From a checkpoint of a small transformer trained on Wikipedia: width 256.
MLP neurons of a small language model. Each row is named by its layer, matrix (gate and up: input weights) and neuron, and shows model dimensions 96-223. Each number is 200 + 30 x the weight over its row's rms, rounded and kept within 0 to 999. A neuron's up and down rows have the sign that makes its largest values positive.
After each neuron's rows, "fires after" lists the tokens most often just before its 100 highest values on Wikipedia text that the model never trained on.

L6.gate122,206,187,199,219,206,196,162,196,121,175,244,223,169,189,219,194,137,186,174,193,155,197,190,178,238,217,211,260,209,194,226,139,199,189,222,207,206,206,219,168,180,143,245,190,167,189,215,178,194,178,181,203,225,241,214,171,178,206,226,243,230,184,221,189,191,141,190,202,195,227,188,221,236,229,182,160,186,188,241,241,200,153,199,177,202,227,232,175,170,132,254,184,229,180,262,259,244,194,153,194,199,173,234,263,174,213,231,220,170,183,167,187,162,162,163,247,182,135,157,153,230,228,188,220,259,232,207,164
L6.up122,205,144,228,270,236,148,170,192,186,179,215,174,190,199,176,204,195,198,197,216,157,167,209,208,213,162,223,260,184,251,210,195,209,254,198,186,187,191,227,201,187,196,235,249,140,163,192,225,219,196,207,213,235,245,210,187,223,201,191,199,225,210,200,156,249,190,192,158,156,267,190,228,253,185,218,132,213,139,239,213,212,186,229,198,145,195,208,240,171,194,205,211,181,205,199,254,217,221,209,203,192,201,212,199,203,221,225,168,186,172,197,167,169,210,198,219,215,169,186,118,179,182,178,226,203,189,171,168
fires after: " C", "C"

L4.gate77,214,173,198,220,236,150,193,237,165,166,209,200,191,185,194,270,213,164,179,121,151,207,231,277,181,227,197,251,174,183,209,135,253,244,213,208,204,218,187,178,185,198,216,198,190,211,200,165,201,191,218,228,239,200,225,187,148,217,221,225,179,208,183,219,218,177,215,197,212,182,203,192,260,150,237,158,175,232,160,200,166,230,213,215,195,196,164,158,212,216,259,104,214,201,158,246,236,177,192,226,205,236,170,211,199,247,182,223,193,180,247,215,227,165,221,194,154,224,190,145,245,196,194,218,192,220,213,166
L4.up77,202,192,145,272,186,208,154,204,263,212,178,206,224,246,204,242,204,186,187,240,197,182,195,211,267,250,202,202,127,207,212,221,215,225,196,179,155,175,152,189,203,216,160,213,258,193,180,219,270,180,177,247,130,199,224,177,184,209,192,161,182,234,193,176,195,170,229,171,187,159,223,174,200,167,204,201,183,206,183,207,171,198,231,173,203,185,205,193,200,197,241,179,158,224,239,246,221,200,206,220,226,170,235,158,214,183,187,223,192,200,160,212,210,180,215,243,240,233,220,224,192,171,243,153,210,205,130,200
fires after: " h", " of", " In", "an", "in", "e"

L6.gate278,168,234,190,180,273,199,234,231,170,203,213,232,231,191,217,137,187,198,214,186,212,218,180,211,237,203,165,217,145,218,183,163,137,208,208,207,213,217,262,233,238,199,225,194,197,189,185,173,250,269,224,230,225,229,191,189,206,186,237,190,153,175,171,196,207,186,230,199,134,186,191,222,164,198,171,208,140,191,179,185,152,234,181,203,209,230,203,176,227,243,224,143,224,233,163,211,183,201,187,236,190,213,216,192,166,252,214,264,200,197,220,230,236,218,150,236,228,206,196,209,221,252,193,187,143,166,259,210
L6.up278,236,159,229,171,237,221,200,155,177,215,204,220,164,211,158,167,185,235,196,140,232,165,228,147,244,213,219,193,206,176,210,197,160,147,218,210,199,201,200,158,163,192,216,205,178,210,207,176,199,151,210,228,192,229,156,214,200,207,186,194,173,210,195,195,202,223,189,211,207,160,226,194,205,246,130,146,221,188,160,232,143,163,217,181,190,208,178,185,148,223,156,210,244,154,214,188,200,164,244,217,240,190,293,185,254,243,235,217,180,195,213,276,154,188,147,185,166,95,194,188,180,215,187,180,215,205,197,231
fires after: " J", " B", " b", " A", " Al"

L6.gate240,215,239,204,176,199,229,233,216,216,189,200,245,226,151,168,190,140,206,136,137,155,314,190,245,212,181,183,170,218,198,242,142,196,165,282,209,250,181,203,173,185,222,197,131,213,165,222,182,245,198,134,219,196,166,187,180,158,239,215,197,210,196,147,196,156,195,194,189,180,205,196,172,175,231,199,260,247,242,247,189,163,181,237,237,213,202,224,199,241,209,190,197,233,154,182,205,217,201,213,206,216,191,203,220,148,219,194,184,211,207,240,206,195,161,126,202,172,210,204,181,225,184,189,201,270,222,211,196
L6.up240,220,215,172,191,157,211,230,163,171,160,251,171,209,210,223,158,155,178,200,172,194,216,201,246,164,174,194,227,148,230,207,168,187,239,225,201,204,214,214,212,264,186,168,167,253,165,236,170,194,234,169,236,168,173,235,248,205,228,192,162,202,185,124,163,187,212,218,171,178,153,194,175,200,242,226,233,200,222,245,202,155,212,212,197,215,214,204,169,227,209,198,174,222,216,147,176,211,218,240,241,189,147,116,137,156,279,165,175,208,242,209,214,218,238,174,162,178,244,194,129,255,185,215,199,209,265,217,157
fires after: " ", "er", "an", "un", " J"

L4.gate291,163,234,220,146,210,173,195,219,215,235,215,278,176,234,210,187,190,180,173,202,205,191,227,189,219,217,145,217,203,190,201,176,192,198,200,179,235,189,153,161,223,165,237,209,180,154,172,224,226,194,157,220,236,224,246,199,156,238,222,226,211,218,195,239,232,239,127,230,220,152,180,233,214,225,231,171,180,247,209,219,192,231,211,206,147,251,170,173,225,219,188,247,159,222,223,204,175,204,219,230,218,170,173,255,188,186,201,218,177,176,203,241,178,181,182,174,198,153,153,253,215,152,223,199,232,209,242,151
L4.up291,240,222,235,188,213,232,174,196,212,160,244,244,185,190,189,187,167,191,182,172,188,197,229,184,214,222,209,197,243,134,184,214,192,211,231,155,189,114,181,191,202,221,212,196,216,194,213,181,287,230,215,224,216,210,240,189,188,154,190,162,154,237,177,173,271,224,188,158,222,250,186,222,177,202,179,188,199,149,194,216,169,234,216,176,181,203,212,207,243,182,171,226,186,160,203,191,186,199,165,200,189,238,213,247,209,159,197,210,177,254,190,227,266,173,244,241,193,272,196,222,201,194,222,206,206,206,214,165
fires after: " was", " were", " and", " \"", "-"

L6.gate254,222,201,210,188,169,219,225,164,176,140,241,235,214,188,218,203,258,163,192,146,172,220,201,185,157,262,182,149,211,221,226,210,174,180,229,210,204,226,221,191,193,214,186,196,190,165,160,139,263,200,186,221,222,190,217,171,165,193,245,230,223,198,218,185,214,180,188,213,136,195,165,172,225,201,268,228,195,234,204,226,181,205,255,228,218,229,185,179,115,194,246,175,194,207,226,203,258,228,212,185,184,165,166,188,204,198,212,190,208,205,198,166,176,201,223,271,246,247,162,206,210,280,193,219,194,277,203,202
L6.up254,167,189,155,181,216,203,226,199,172,186,155,218,144,252,189,233,222,212,213,253,203,206,178,190,190,195,172,240,253,205,199,208,259,149,160,187,211,161,176,173,221,174,206,222,229,208,137,179,203,185,216,202,220,175,178,237,179,245,195,222,217,181,247,237,158,238,191,209,254,216,207,157,195,227,152,203,206,127,177,174,174,238,247,238,234,219,199,154,243,220,267,177,198,181,231,205,169,195,238,210,198,218,214,198,202,191,189,190,207,180,184,232,223,227,152,233,247,204,205,169,205,154,166,179,151,162,190,266
fires after: ".", " ", " b", " B", "b", "on"

L4.gate106,221,239,195,223,185,239,168,191,152,229,135,168,254,119,209,207,166,200,209,171,199,184,207,236,233,237,120,198,216,161,191,217,216,189,225,179,216,200,168,214,191,166,232,198,201,245,186,170,193,187,213,220,212,190,224,280,154,191,249,210,220,187,199,213,192,204,157,253,193,179,258,247,182,219,248,228,259,236,222,196,181,162,240,246,214,187,194,208,160,216,228,217,188,223,191,240,257,189,193,210,225,219,182,245,170,224,217,228,237,179,214,165,142,183,204,205,187,187,163,175,175,204,243,190,224,196,202,178
L4.up106,188,140,207,187,239,200,165,238,206,192,191,262,164,187,200,208,281,227,202,149,210,215,236,201,200,165,191,196,146,169,195,249,149,221,239,195,206,218,145,193,216,179,217,142,172,189,214,201,234,208,196,195,155,191,221,210,182,234,175,193,273,197,215,215,208,226,257,220,200,222,209,166,180,229,214,207,262,199,193,216,147,233,172,219,246,206,196,266,175,207,189,194,208,182,222,200,174,192,212,193,153,213,189,209,183,219,165,194,219,179,237,218,225,201,197,186,187,181,144,167,228,261,233,243,214,185,205,183
fires after: " "

L4.gate195,209,257,156,188,206,140,239,279,237,174,224,271,243,213,270,229,217,245,229,152,215,226,183,222,241,150,201,192,179,182,149,162,201,189,221,229,180,134,185,212,207,218,202,173,183,222,162,258,198,236,199,169,181,246,202,210,176,120,222,262,203,234,158,179,201,201,182,159,183,213,177,210,150,179,171,194,225,207,222,204,157,199,191,198,179,211,188,213,192,194,161,175,199,218,185,227,181,177,157,222,213,211,207,238,190,186,209,195,190,161,209,207,231,225,117,230,234,221,181,196,223,252,210,229,195,248,242,187
L4.up195,256,200,156,183,198,195,231,245,216,212,160,197,173,172,202,211,241,149,207,230,203,209,201,182,199,139,204,220,229,209,218,127,271,235,223,200,176,162,225,220,216,183,178,173,185,213,204,143,194,183,205,238,169,246,190,196,203,203,202,211,190,231,202,189,196,205,208,213,153,219,212,196,191,186,171,226,198,231,153,190,165,215,246,203,209,220,208,204,196,228,248,173,232,170,199,232,227,235,196,221,236,269,237,241,203,168,255,203,190,193,191,189,199,221,191,201,208,204,206,201,202,220,196,180,145,218,172,182
fires after: "r", " v", " sp", " h", " b", " k"

L6.gate218,172,254,222,164,206,204,182,177,213,243,231,191,206,206,165,228,164,253,212,227,149,176,184,150,255,182,245,135,167,201,220,202,238,145,229,288,216,164,206,214,235,273,208,215,183,264,143,185,253,236,211,189,238,194,194,239,197,287,196,198,193,189,155,237,173,204,176,203,205,246,240,219,162,230,210,227,182,224,227,186,214,225,192,240,173,158,220,162,203,199,273,187,181,193,202,233,146,202,184,195,178,191,220,197,229,228,183,262,178,137,239,157,163,211,191,259,231,180,213,230,221,240,201,172,210,214,195,189
L6.up218,225,222,238,144,185,165,179,198,205,201,241,188,265,187,167,176,197,218,178,188,185,200,162,183,184,203,207,195,226,256,249,251,166,175,228,229,175,251,205,163,216,215,175,182,196,200,121,195,221,230,217,189,214,105,212,167,208,198,199,249,239,177,159,188,211,214,195,204,210,178,221,170,160,211,194,237,175,207,236,207,205,219,247,224,219,160,232,209,214,199,223,196,197,196,236,214,190,211,199,200,180,185,196,220,172,186,155,212,207,190,258,184,161,216,220,212,203,218,235,224,150,180,186,156,179,178,217,253
fires after: " b", " B", "em", "er", "ot", "x"

L4.gate18,126,255,215,171,232,199,226,200,234,215,193,262,218,181,194,261,227,158,212,201,186,172,238,180,205,201,216,173,204,194,234,271,155,223,217,224,213,236,161,202,202,180,190,194,259,205,231,229,231,193,233,193,207,208,197,188,212,158,215,169,197,218,203,152,201,218,181,231,171,160,184,206,202,220,233,192,204,194,214,206,179,154,209,198,213,276,245,251,146,189,188,186,242,161,204,172,251,196,150,148,196,205,168,216,145,223,237,224,228,222,244,193,176,260,184,180,182,160,214,198,201,201,216,212,190,236,204,234
L4.up18,149,166,234,162,198,150,196,210,188,183,228,193,193,206,223,152,180,194,224,226,217,218,235,232,221,145,128,245,256,222,202,220,227,212,203,206,190,204,249,197,121,242,184,181,157,208,195,205,215,234,194,153,190,207,189,207,157,222,190,188,218,248,167,243,162,191,199,132,261,156,160,173,164,196,181,184,217,148,177,214,190,197,192,213,220,166,164,215,124,235,209,183,204,194,186,194,223,181,213,244,229,199,170,233,236,222,203,205,198,243,215,206,199,230,228,266,229,133,192,211,275,225,220,224,188,184,174,220
fires after: " ", " re", " S", " e", "i"

L6.gate190,210,220,190,200,214,188,270,215,198,202,202,204,238,169,228,189,236,261,205,153,145,156,245,195,273,200,203,228,211,134,172,197,180,239,207,239,199,206,204,151,204,148,235,211,195,155,224,218,244,195,189,203,230,221,161,271,181,228,207,175,215,168,199,205,138,216,175,232,159,232,237,215,217,220,223,195,182,220,186,130,217,204,216,274,175,200,183,208,208,136,222,196,263,178,210,150,219,248,191,229,226,170,187,152,195,203,167,161,245,196,201,218,154,207,219,224,219,192,211,194,199,199,193,193,194,190,172,212
L6.up190,235,196,180,189,171,151,199,213,240,188,221,160,266,221,241,199,233,202,174,220,208,210,263,223,196,169,210,224,243,120,211,134,190,253,201,235,161,233,166,167,213,185,225,229,222,180,264,163,253,193,190,205,197,232,208,245,160,160,210,227,174,198,224,187,179,239,227,233,211,237,230,231,254,171,229,208,165,212,203,143,222,235,230,269,206,223,190,212,196,204,196,174,216,234,208,242,190,257,213,170,171,192,216,214,203,186,160,179,228,253,212,189,188,224,215,220,197,213,225,194,194,182,179,149,224,191,196,222
fires after: " E", " B", " and", " A", " to", " M"

L6.gate281,194,197,207,219,165,209,169,231,173,204,198,218,137,243,249,220,183,133,221,194,165,148,143,179,179,184,240,203,239,170,187,213,198,216,227,210,219,226,164,231,153,196,198,214,181,219,201,179,280,167,255,165,152,206,276,198,219,206,193,219,210,172,160,197,160,132,183,234,207,226,263,160,248,224,220,207,188,245,186,209,121,163,180,250,176,205,197,165,201,189,191,246,216,201,226,217,212,197,197,160,246,218,245,186,255,214,185,202,226,198,234,223,164,160,189,227,173,223,197,191,194,163,167,226,172,185,231,170
L6.up281,211,312,167,158,187,151,165,235,132,246,201,213,159,234,242,216,171,244,215,193,220,187,192,249,239,201,221,218,219,202,219,163,168,188,225,173,207,217,208,184,191,153,207,237,163,158,227,166,228,176,203,196,175,238,237,179,218,150,187,181,221,243,217,163,229,182,189,209,217,169,215,175,188,207,241,214,212,207,210,173,155,149,193,237,163,209,185,202,187,150,213,173,211,215,184,220,296,175,216,204,189,191,192,218,204,166,190,210,156,179,242,238,169,190,208,183,187,210,214,213,173,149,154,237,211,228,212,175
fires after: "\n", " a", "s", " to"

L6.gate1,179,173,218,187,198,257,235,196,163,176,221,200,152,160,225,158,171,230,215,149,163,206,212,237,231,286,186,163,165,187,190,195,204,171,265,166,224,198,219,158,208,181,148,228,215,244,198,185,193,213,202,269,248,162,251,193,173,195,189,196,184,160,228,200,192,178,196,223,224,217,215,184,200,255,180,172,226,146,145,233,169,195,196,192,186,220,164,181,213,217,277,192,226,153,159,164,239,198,105,175,193,179,190,159,182,175,204,247,237,211,179,209,207,190,208,159,230,137,245,169,214,178,231,220,284,179,154,177
L6.up1,214,201,228,150,172,256,226,189,152,199,203,200,187,175,206,159,226,182,183,204,182,163,211,281,218,201,173,134,205,204,188,189,235,214,234,173,222,173,202,216,188,186,205,244,241,217,236,208,213,199,194,166,273,177,182,218,243,180,232,213,186,193,178,213,207,201,221,180,167,247,141,156,204,213,192,194,238,201,256,212,206,206,185,167,189,172,203,269,180,241,223,202,123,223,197,205,217,178,224,170,141,183,261,185,170,204,162,217,162,164,207,178,241,232,167,138,241,185,172,214,194,198,260,190,196,140,198,220
fires after: " c", " C", "le", "ap"

L6.gate220,230,210,175,182,208,236,203,213,210,172,200,248,196,290,205,163,186,142,191,157,222,201,162,146,214,248,184,221,261,175,196,166,215,208,219,138,164,224,294,110,182,215,182,242,168,216,219,200,178,226,160,146,242,267,177,189,207,194,226,199,248,212,184,217,182,242,238,222,210,256,227,184,179,214,225,181,220,197,190,176,209,192,166,244,146,241,186,213,189,217,181,153,189,203,211,133,239,206,228,252,219,167,160,166,168,153,197,195,191,201,224,166,211,211,240,169,195,192,195,222,200,207,254,227,250,194,150,234
L6.up220,180,165,241,163,213,224,247,185,226,185,228,187,226,172,181,230,192,200,224,214,192,179,262,270,273,188,190,244,168,208,223,215,193,194,208,216,232,228,179,190,189,236,247,186,217,196,208,227,195,264,176,203,154,217,199,179,176,174,180,177,190,195,164,235,176,203,178,243,200,199,197,178,178,200,164,162,174,208,219,200,185,253,241,199,217,204,230,165,249,207,169,194,183,191,236,194,177,178,219,198,267,229,209,242,175,201,202,152,216,258,161,205,196,176,243,191,221,160,225,205,221,190,225,205,226,232,191,128
fires after: " p", " P", " l", "r", "ol", "p"

L4.gate316,182,196,204,168,225,229,148,241,201,257,195,189,195,176,191,224,178,164,214,199,173,159,194,167,214,219,235,231,253,157,182,219,195,222,246,231,183,209,214,208,187,168,221,232,193,239,136,205,189,189,223,174,222,220,228,169,201,219,145,148,206,161,239,202,171,182,241,205,191,219,222,220,259,237,133,210,162,202,190,176,223,221,183,249,229,193,223,155,173,212,204,174,179,219,183,193,235,199,186,171,215,252,182,134,143,211,144,202,178,171,233,223,178,244,194,196,251,132,184,259,182,221,242,208,230,184,224,180
L4.up316,240,207,168,192,254,186,164,200,168,160,218,178,200,186,258,220,164,177,221,189,228,179,187,221,176,138,186,211,183,242,227,231,208,197,200,174,201,201,182,175,197,145,212,229,145,245,183,180,169,207,214,145,234,234,163,149,202,206,163,209,184,214,167,188,285,219,193,181,268,185,203,275,209,215,189,184,160,188,211,200,212,222,187,278,194,228,248,140,186,178,172,211,230,185,179,191,205,172,168,202,179,205,207,219,132,164,175,181,239,138,187,237,181,201,218,209,214,171,149,134,193,192,162,199,189,198,227,130
fires after: "R", "E", "S", "U", "K", " M"

L6.gate83,166,217,184,189,255,215,195,247,207,204,182,177,205,196,235,198,197,169,218,251,176,171,190,219,247,200,259,261,200,150,186,227,162,229,213,238,191,186,193,167,229,174,218,137,115,200,167,204,233,185,249,257,197,164,182,226,221,193,213,174,222,191,174,239,179,249,217,134,214,159,185,248,159,173,217,224,282,202,165,207,225,203,263,182,276,186,206,202,224,230,220,140,189,199,240,184,244,193,152,232,251,251,144,209,194,164,210,212,179,208,180,237,118,163,182,209,184,235,167,259,208,180,229,218,218,237,231,210
L6.up83,172,159,168,176,150,237,204,211,149,220,113,216,247,183,185,202,181,170,224,187,180,193,205,203,210,184,200,217,262,240,255,225,236,148,206,188,201,168,185,222,156,186,206,212,245,175,212,191,208,167,223,202,201,237,215,203,181,171,206,252,184,181,221,233,241,196,175,224,215,183,213,186,196,210,205,198,220,199,243,195,197,183,218,220,201,182,155,285,198,239,194,186,164,215,177,283,202,218,206,231,215,222,180,194,245,224,228,218,249,204,203,150,160,207,186,218,245,227,210,217,150,201,207,201,169,228,162,170
fires after: "en", "v", " the", " The", " ", " e"